config = dict(
    num_hidden_layers=23,
    hidden_size=192,
    num_attention_heads=3,
    num_key_value_heads=3,
    head_dim=64,
    intermediate_size=768,
    vocab_size=8192,
    hidden_act='tanh_gelu',
    norm='layernorm',
    norm_place='pre',
    norm_eps=1e-05,
    positions='learned',
    qk_norm=False,
    attn_scale=0.125,
    bias='all',
    tie_word_embeddings=True,
    parallel_block=False,
    init='normal',
    init_std_qkv=0.0236,
    init_std_o=0.00348,
    init_std_up=0.0236,
    init_std_down=0.00348,
    optimizer='adamw',
    learning_rate=0.00251,
    beta1=0.95,
    beta2=0.98,
    weight_decay=0.13,
    lr_head=0.0074,
    max_grad_norm=2.0,
    warmup_steps=383,
    schedule='cos',
    final_lr_fraction=0.0,
    batch_tokens=131072,
    max_seq_len=256,
    doc_mask=True,
    train_tokens=728700000,
    max_steps=5560,
    dataset='wikipedia_en',
)
MLP neurons of a small language model. Each row is named by its layer, matrix (up: input weights; down: output weights) and neuron, and shows model dimensions 16-79. Each number is 50 + 10 x the weight over its row's rms, rounded and kept within 0 to 99.
Before each neuron's rows, "fires on" lists the tokens most often at its 100 highest values on Wikipedia text that the model never trained on. A number after a token or word is its count.

fires on: "=" 16, "pl" 14, "sc" 7, "cell" 7, " Turnout" 6
L12.up17:62 56 47 59 36 51 52 47 45 36 61 60 56 48 64 58 56 50 55 60 55 47 45 53 52 51 59 50 63 46 39 45 40 54 64 66 44 45 58 57 53 54 53 69 52 49 55 46 67 47 56 41 63 55 43 42 61 42 51 47 54 72 52 60
L12.down17:51 53 52 64 51 58 58 44 62 60 43 38 39 52 67 59 41 43 46 52 51 47 38 40 45 67 32 53 41 47 52 56 50 41 48 34 54 54 49 64 56 44 44 50 49 67 38 56 38 61 42 39 44 45 64 57 50 61 53 42 35 30 62 61

fires on: " Z" 18, " La" 11, " Os" 10, " Mol" 9, " Br" 8
L3.up713:57 51 46 47 53 28 45 56 51 46 48 52 52 37 44 63 27 38 49 61 57 58 51 59 66 41 27 52 57 49 67 31 50 43 58 33 50 59 33 48 53 46 67 56 42 53 68 34 57 34 49 43 42 39 49 41 51 53 64 62 43 51 51 46
L3.down713:67 24 55 38 55 50 51 51 45 50 40 40 34 55 53 49 50 41 57 59 45 48 61 41 57 51 36 44 60 59 55 38 59 53 54 59 58 38 55 48 56 58 60 41 54 52 57 51 32 55 47 35 35 40 56 50 46 61 67 44 49 52 52 53

fires on: " is" 42, " was" 11, " also" 6, "N" 6
L16.up538:50 42 56 60 38 36 51 63 35 58 33 34 64 43 53 60 43 49 39 51 56 60 47 57 57 46 56 42 47 67 29 54 29 53 43 67 56 54 53 45 70 36 62 55 53 64 53 38 55 51 60 31 53 53 38 37 44 47 62 36 67 70 55 72
L16.down538:44 46 65 37 41 48 33 68 56 41 33 66 26 48 46 58 47 47 41 55 41 40 46 33 34 57 63 59 24 38 44 60 60 40 53 44 58 44 58 44 49 57 42 47 28 58 59 50 48 49 34 56 49 51 59 50 48 50 51 57 38 43 46 50

fires on: " he" 18, " she" 11, "O" 8, " having" 8, "c" 7, "Rec" 7
L10.up767:53 23 51 55 52 38 41 25 57 53 59 32 34 33 34 58 45 55 67 45 57 64 48 52 50 50 39 52 50 63 34 66 36 56 44 57 52 46 60 58 52 49 60 64 56 42 55 49 49 61 51 47 44 42 41 44 44 53 47 54 38 57 50 67
L10.down767:37 58 67 56 59 67 52 58 55 40 47 36 47 43 47 45 72 57 35 41 51 55 52 52 55 43 60 63 65 54 46 56 56 58 39 39 63 52 62 35 50 46 76 46 42 57 52 41 55 52 67 63 48 44 65 60 45 57 54 66 59 51 39 58

fires on: " was" 22, " is" 21, " the" 11, ":" 7, " to" 6, " also" 4
L13.up32:56 26 41 66 47 51 40 54 50 54 48 53 61 45 41 66 58 57 62 50 63 47 59 56 67 44 71 47 37 63 55 37 37 56 56 73 47 56 49 37 49 37 50 58 56 60 61 50 57 41 57 47 53 44 51 42 51 36 68 53 51 58 49 54
L13.down32:36 61 64 47 38 34 27 55 51 44 37 58 58 61 49 53 53 40 49 57 32 54 46 51 46 51 47 47 55 46 54 56 52 60 50 43 47 49 39 38 44 50 58 50 34 52 48 41 45 57 49 57 62 54 49 49 47 65 43 38 49 34 43 42

fires on: " of" 32, " was" 31, " is" 11, " took" 7, " were" 6
L4.up13:57 38 56 62 63 41 58 61 56 34 44 45 53 38 68 75 53 54 44 50 44 43 52 55 46 47 51 43 59 51 30 21 45 63 56 76 58 50 51 39 54 47 56 65 60 53 63 47 44 48 41 34 41 41 45 48 54 23 51 52 53 56 41 77
L4.down13:38 60 55 57 40 46 42 42 58 56 59 54 47 44 61 51 54 51 49 50 48 63 40 36 56 54 62 57 43 49 69 57 55 68 43 35 59 48 50 65 50 44 45 34 47 54 47 43 49 44 45 62 38 52 64 39 49 63 54 54 38 43 36 28

fires on: " and" 48, " he" 15, " He" 13, " been" 7
L10.up688:46 40 46 50 43 53 54 39 44 44 27 28 43 49 57 70 45 46 41 44 64 43 57 58 51 48 58 51 49 49 39 55 53 55 55 69 59 54 46 34 45 40 65 41 54 54 67 34 50 44 60 54 36 55 48 50 60 36 48 37 56 43 61 54
L10.down688:62 42 70 62 31 55 48 49 43 58 45 63 36 56 42 46 47 44 53 37 47 47 46 45 56 55 56 50 56 54 64 41 58 62 46 50 50 48 39 58 53 42 54 47 29 53 42 45 47 32 54 58 61 23 50 53 53 51 55 56 43 49 59 47

fires on: " and" 17, " been" 13, " be" 8, " then" 7, " eventually" 6
L10.up56:44 38 45 65 48 49 46 43 51 45 45 47 45 54 49 62 49 44 62 51 58 70 54 59 54 45 53 41 54 52 50 40 41 67 58 50 53 52 47 64 49 47 49 35 69 66 81 33 39 43 50 43 36 54 49 55 56 51 53 44 64 42 51 56
L10.down56:40 63 57 65 55 40 33 44 42 57 65 35 46 39 52 52 59 48 56 41 34 54 54 38 51 53 53 51 61 54 60 55 56 60 53 45 55 70 50 49 64 61 64 41 42 46 51 51 63 41 39 42 55 17 44 43 50 54 62 41 40 36 44 52

fires on: " he" 36, "é" 19, "í" 4, " she" 4
L10.up179:69 46 57 41 52 58 46 51 40 51 55 38 38 45 45 61 50 40 66 56 62 60 51 54 46 51 44 54 61 53 53 52 36 58 42 48 52 41 66 51 55 56 49 56 66 47 55 50 59 53 45 49 66 30 52 24 37 56 54 45 31 36 57 63
L10.down179:63 60 68 43 57 39 66 47 35 38 29 57 49 43 56 51 48 33 59 57 28 63 52 51 33 69 40 64 42 37 53 62 47 49 54 42 59 62 58 36 44 54 58 58 46 49 51 43 57 48 58 56 38 46 42 52 29 53 63 73 63 50 42 50

fires on: " and" 50, " would" 10, " she" 9, " She" 7, " He" 4
L12.up571:44 54 64 56 51 54 42 32 55 58 38 34 33 51 45 73 40 40 55 40 56 47 50 48 50 40 81 56 43 49 42 50 47 52 61 57 62 69 50 58 39 41 53 50 66 60 47 29 61 43 67 47 43 52 41 46 55 41 58 53 47 58 58 77
L12.down571:53 41 80 54 18 42 44 58 47 54 50 61 44 64 43 36 42 55 47 28 52 53 50 48 60 58 46 43 80 71 46 42 66 58 43 55 55 53 54 51 50 42 58 48 32 59 41 47 49 46 52 60 49 38 51 39 52 45 65 47 46 42 48 37